config.toml
n_layer = 9
vocab_size = 2048
activation = "gelu"
rope_base = 7960.0
tie_embeddings = false
init_std_up = 0.049
seq_len = 1024
MLP neurons of a small language model. Each row is named by its layer, matrix (up: input weights) and neuron, and shows model dimensions 48-175. Each number is 500 + 40 x the weight over its row's rms, rounded and kept within 0 to 999. Numbers have three digits each.
Before each neuron's rows, "fires on" lists the tokens most often at its 100 highest values on Wikipedia text that the model never trained on.

fires on: "ver", "rect", "duc", " as", "her"
L4.up668:445424488515514507537531522488520553537484558522471497539512496420489512499471482437555479548603545531521579528485415456464432493572498532492486508473583588482505573472470473490527476501446436531490464467415464531525462503540516499525461473454539448552528494446545567528511511483593565468541476466455433538508479545512508571534505495456508400479526497562495502455531552508534536480528

fires on: "ri", "vi", "ver", "mit", "par", "cur"
L6.up521:514420506474509453521565478495470474583481538575476446437466538524496440384536485508566406526521506561511503585529552432506429505472558481485495523468553514505550541492479426555454547563495446557432494502475534413580443494554544464468519462460495520517504530527486490477522519524546531443550441512503482554509496506476477486508437473525517487449489502477480484527526565532547493475535

fires on: "th", "-", "C", "ity", "ist"
L6.up348:484445515463615447490485480470526575506529510462491540514543550471501441467488412537525548545560492472500493557492519400428545482496494531515484441584460550504470511518518487489448531495482516522529477502459526555536424403487472481469495547529529496528561501571569456506504522463531491489502553512523519510482508569480460508423469473493498526472489501455528491518470527545515490566474

fires on: " m", "i", " h", "m", "n", "ri"
L6.up603:451416523535512421461471443439522497528452523487536455571476572491492465546506454480512527488507582535465464529447456484542455544481493492511462588527475508473516519476523422498547533496444529529469557508497458545493494453483503474509566532505520514513511517521475617535465592476518464386519503519551453407495485475532510462452366432521461522438533478497463497436537504481538562541508

fires on: "\n", " \"", "l", " Best"
L6.up739:474453480450547478518440539503554554545442474515487546481462505557549516467547546486574526485538521572465578552518484399480524471452555449410467470463579490535567531499556487557426523544501476508519476506474506463451411463470470489506483541441466537532507464496483453464457580486467514536456606510537554473501517559483492504493467465513524480568476523547446498449539465570487577512508

fires on: " st", "c", "n", "it"
L6.up97:427441525528513499453590405485550556536467513548517457594475588474491463510524471542476464488491522526443519512493464492522540468483510490528580570557534486468524574517546447501433538503463478501492578483490493491488460478457494518545489488429476567561476555570541566449485439510485506485514492498430453526483472516486435506546467434513518480564579504463467538499478441515520505486479

fires on: "ic", "et", "c", " as", "d", "it"
L4.up571:538467495501494553484533506459536526524519512494576458479476485530461520525596496500523446538571503476465508476430461506451561477466536501493495428442531507584496521508455448554394515528514467483577550499513563478623477537470462461534475441526525542558561501505553495501508499416542481462458462486470527510527519509500494523466499537488470508500469456506476473521494472547612585540470

fires on: "c", ":", "op"
L6.up419:509514478466560454492458540445502448487529556546456559493502493486416547531541467490509470503491500490511524539505510457472473508481471495513550548487543503449502507538511541502509544582500454512512507424473477518518552493553472478473472452508524573585535454524488471454427523474480522505474538569566525571542530511458477507461445477520487540483568554434420522480547462537526488419546

fires on: "li", "ru", "ri", "20", " 19", " tr"
L4.up500:444397581532490466492508487521521534492512506529534498486505589417483477481601513531470516492490522488477444485551524486486536496462469470474538608555553510490547569424483502484511512481524474485381544476502481441483471442560511511432509464547504512477492543515551524562434490484499515506479519522416539429483508506427511515566420476446513489488535481525482488530534503513580543494522

fires on: "ed", "s", "n", "ill", "ock", "and"
L4.up511:518471455535449510498474493484516458500483529494564524489507497444532515530561439429542580488569502467434488523523454530485434493453435479533485552573491456532482531450524462434541507560523518487480537519477514508513434468434468460507557494457524550455478473547564537527463433507528517495515472507479522514483547519503451539481481448457533504545563537493488496536496419495556554505491

fires on: " h", "sh", "st", " Sh", "n"
L6.up477:503447589473521512462506508493496471493529475502525519538508528479502509514522487493476448512527576471548449526413438491504517456500365426504512595630528527490538480519568449553500500521512511475480553580521528524564456485515494493529524537482504572521513467504465533531442535473540498487481505497516497521449472485436480557480513514491458533490495514519522511502542483499562494481506

fires on: "ad", "ten", "op", "udi", "va"
L4.up13:506541502496533491455497428472485538506537484517471426401491497530468524504504477427516478487470479481461507572547556485409448505525458526540553533506548537501521621426466487540515491535471499533469446444517515493429542514538439538451499446517496564504452538484517531485462545511537532535381527537447536546473454592549433486493531498489532521516501539514489472599486402464509456452549

fires on: " ", " it", " announced", " said", "ally"
L6.up616:500463539517480518508505568534492487512524481468521443498538505509515462493534585504582457445438510545469475494475429505525504511551392493444607490435419527434516576510572493469481569484509440509433507458428584558519547509493443463520481554479495542569470446472459545502538508502490515515511477505484504440564472550471464491439528556504542442506500445510495550535516480526507623449545

fires on: "w", "e", "u", "n", "ed"
L6.up49:545471527446480463540531441471524510481507501531535531554503428483492460524520429544435517471531460460487483518464490514458482489494478509479502516458453535533502498499527451581462497532499450548546476523503490563432512328404494496495544488518442499517556458501446483551393527487468581537524475497480589474528532463495497554443475466549500524478489473555488546434506401503550573522503

fires on: "con", "n", "ct", "tra", "c", "put"
L4.up410:507521550483498457527480469511536483475420499494481386478454519465482492578512475507487475490509503465516384510468554477446442566534519407523551486530490552447511499479493493522576539517498469500466540528528555506488540471507485461578509435585457544479513578527580532543424544512545504437485545506460570496464478575483391569558441534506525507461583467504445487483528529468499474479554

fires on: "t", "ed", "op", "ted"
L4.up366:451511494550531529458530508606454468530534513549468493415512453406487416477588421485520501484462542499478489548483446473493490517553455470462527499491543553546506546530490467580512557521447492505516502433455553485431466453484463493507505509567539519438498526518503557504474490480467582408431510491536530455569454507466454541494519491465634408548569483472485494489551544522540522491505

fires on: "it", "et", "der", "gu", "ar", "ard"
L6.up416:541503458502503533523455524522491474508485509517474479462417478547500524450516581510498503520570482444405462499517529486538508568446451479536475473497581534582482534526433462504436558546459502597530508543505475511561455513389498546518457493482494525524533495488573526467530467495503593505489469554509622494464503537503439550499477501509574483457489458463518502432508507481516488512529

fires on: "ci", "te", "re", "ter", "ant"
L4.up51:503411526496530505468510492484454521472436425571433562461514519347525481452498506500503503536442574527502539488523439472484545498550502471452577519493536516498558491422494434467515534486401536461502486435455536445501526568544523452457447495486517524572567528496590495570502545467554486494500544452506505545545479567529511549503456522448459458499477500551458511473528499544506534456480

fires on: "s", " g", " do", "b", " dis"
L6.up330:460462522503506473481434497456478536590521493501463530442554609488475505474458519511536480510487535490564433563441496518481510476503489551554476560508600500475537582404492524568516545476471589550490521468448555530449483470519459489480463510457439450487474513471477558527520517475434565473462500504489485482518489528491481489564508460472488506460513571537522438495559521551512531506469

fires on: " sp", " la", " f", "bu", "cu", " Bu"
L6.up390:514450459487556457490456501533463417598457590547440514543476530516460428468522522496571454517474523523507449492484513478465468503467518438487510479508444499516488531535594433525501507518509436515495422518446556537500524492517458480500485427509462464501479512545494512504494463527544544510513480529519499469560498532506489498482512520510478468496512503602486478514570583571536477452459

fires on: ")", ";", ");", " served"
L6.up403:548478523468503547496507516532444533514514569557571420510493515519502519569534462469524483483446506426523441541468496389490515491521510432480481526507534458467553551512480492504450477559523435512532481512461456491468534423564480536418459532504481512470511519524475512501561494399556533500450447453456508477460476491466537506529525461405489453529526495483405522522549475537488553468566

fires on: "y", "in", "le", "x", "e", "mp"
L4.up390:556500548502470441473570476476517521479513457546513540413513535423477502491517440549466510512547509489538397479482495522489444453510485489497537540469497510496525556545446493524502526456445550581521471553463536503506558498439493522558544570577469490553496471491539574564441542450550490441460496478481495520541417483464408531490542438467512451534516515496495496539519517535486571452499

fires on: " "
L6.up429:463484586468448482421456541527493468471500471503577474568517476526460513394457536532493516532533465500464456555481485508473497514563436485495553557478508477453486503522494454438525540462553474520528498509467541492550528429467450461502440522444495559536458498496563541522456547552473488447519476541539561517538568592482424499438547579512539521538524507535468609513518571511502565436611

fires on: "s", " moved", " w", " ", "ed", "w"
L6.up741:561451479593490510425517456447490432498478631537587463505505477458543512539482502453532523448552571526526463465463481470434470490565479473560484548555520492459489527461492485536486485531500531482527490534502525499490504511510465415558529453485544490538483471525492552562438506504461379498491479462500513460488553506475502520537487428546520537477509463465469529511595513556539536501430

fires on: "\n", " "
L6.up446:504456560492466495502476586466505545489518519465566476466455553546565474464492549529592510526528499530559529544472479480423499523541383472501521529492547466500549521525527493493485509469496443520549520485433578558510515489472407506512515553466457571513498490479450513471448561503432549529461489507486508493544560521427435444423485523473509520514512448529413507461483532543447521546548

fires on: "ed", "s", " built", "us", "ular", " played"
L4.up597:511487483519526457437544483510460417513478543458514568533512509502470471482523438501518491499526578483450446502531457487456491478490459473488578495495517578496527556460473545485430538540529482452503515520460530441474472422526509468486504504491568523558529513531477572504442517440538511441511526457526519539492447488402531526526443490517554499487537491621500598520498498547578557540527

fires on: " at", "op", "cc", "b", "ro"
L6.up391:558509486480562427507519451537514411456506518468453606554475477446469467540490444512509460532539504525496496536477529494474513471498468546561518518477526425514485491498509452475445514547427523483535454478469494470597526513508507459538473455580448529572549482623555477493460469469414530419499485484495528538584549557464483485540503483466486476471542454497458508478559490527556522504509

fires on: "n", "in", "mon", "e"
L4.up82:502441520535521447508515547518534495443501493565499474526475420471488539504536454561465527460555501482524454504504504490506481492545515515511506487571488541500528501523525482486496572500484526538504446403474525491479526417447500535479534508559499537552489455502458556479458567466521477460489563485448504440508399504485514545507477499513518429537516475554535632492491451468561543434510

fires on: "ing", "mo", "op", "udi", "age"
L4.up217:437500541509606459473496480525540485490479507554450481470487407426443506469463521489495435521493525530466467517530505492439544495462555545526578480536538494521506535512474447621529497484418469474507510433445504503488520523487430569479450468567500498452510514497458535489451466501480459488455549514496561526597507533568496482495499533468457520558511543580483559499502423476571477475479

fires on: " of", "vi", ":", "qui", " the", "g"
L6.up459:495494431415571488553453540508565483508478477547556496506487529480477490543464539528503438487537494521531495550530502480488519504447557533515529567500501495499485507520526431482544561593449448518472520400517524535450527421467436446528440451455485475512516494487467492493508570489528517507460504492512522578529544531477476517514463558489480464532482600482420507450568447472498572423522

fires on: " h", "y", "ed", "n", " and", " 12"
L6.up99:499495541536516480468454514528532504521504495539587493512423511536515525514463501474538540488531502454491473468447450519424521531497404447465497505519498598488508474488617477504507499484571515512487504556497546497443500435508541449471504512438510506584544491607493598472520477476551471463465497473514489468495473486511483488516540522506452445528450457495446537529558475456547540501530

fires on: "ed", "im", " under", "ted", "ha"
L4.up169:493509447537482503526438528493449455503532486502458405476593515472488490532513424491508589455417504509524493545525504477462480538527551459504536535473523588496495514526564470572433476463490434539502503491416564471529545462505523524511478482479490522535459454462453571518466486463478605448447591519552533536516481492471491509480489497500525444491554475467516560454481500552544576489491

fires on: "g", "y", "w", "-", " ", " a"
L4.up389:495415529483544466511533468522527526492449531527512447470468437488517507491479526448544470409582545497482391589485470544492475542506435516529529473519548543482494477478539532565516510473462484517554502494473566538480455513540483491559488465530547517505449533489580569473505482502478504395552489424466476528542542508596495493534435511458549511528509511468400481496609545536511524514469

fires on: "la", "ri", "li", "mar"
L4.up236:437437542522480503433540539467506495571460567528489485500446526448481471487564523550509474478469448425458418535486531538488453483456455519535500571500523568459524514562507466510523567537475497531515519514446501501479397462468554556493500411494503468576531582530436615588459534497538489478485491550432527463503501523537486514511439493451524512511524542463477539490603528490542415504506

fires on: " 19", "19", "li", "al", "17", "ci"
L4.up605:467454508430451452567524507508477490482484505521505471515484499466427480505524508574501515412537531579498496475490530496508553482512439455444545518530459537451491478506444527518508560491448535503418500490466482459452481512518513462498454520548550512479489517410518565555438504482535465403550538584451442509501511523535510494501446520460441510575549475560411518567516491525527483494523

fires on: "va", " f", "fa", "bu", "or", "me"
L4.up209:476467496441515527513464539548543425611478542460545465518473502535456551412535499517475518461524476461564463468475521529452478546471513506474484475486444469540478496492586553541456525507470469613535443515555584471538484502491460445492493505554474530499556530601515485490540485458510526506489512508574463522492455536474503547474525460507452496541517424531479506521511550469534456503501

fires on: "s", "us", "lu", "ir", "va"
L6.up707:428485519467461478480509506510521466533491536505509403488479484491465535499489427449509468519496520493534452496456532510495498557453488474475526452502575547519493525416482510569536510471455516530496504483565563450475388428517534458569497493482516521536512459524497546538507610425433517566488532479559521520461405482503478480510437541526443506512488506573501552508499467586537515427531

fires on: "re", "te", "gre", "tra", "ch", "mb"
L4.up219:493493490502446535563556516471481539491483467488562544503458557417512459557504464512532453474439533509546570513486399428470440486438524503444481540452456504484535553500459539452495508524531546463479550498457515474493467535542528533480420543496499522509516470496594543509516544471575538504532496485523507491495467549475474540487474371508479439473490507555515506504508518542533496420580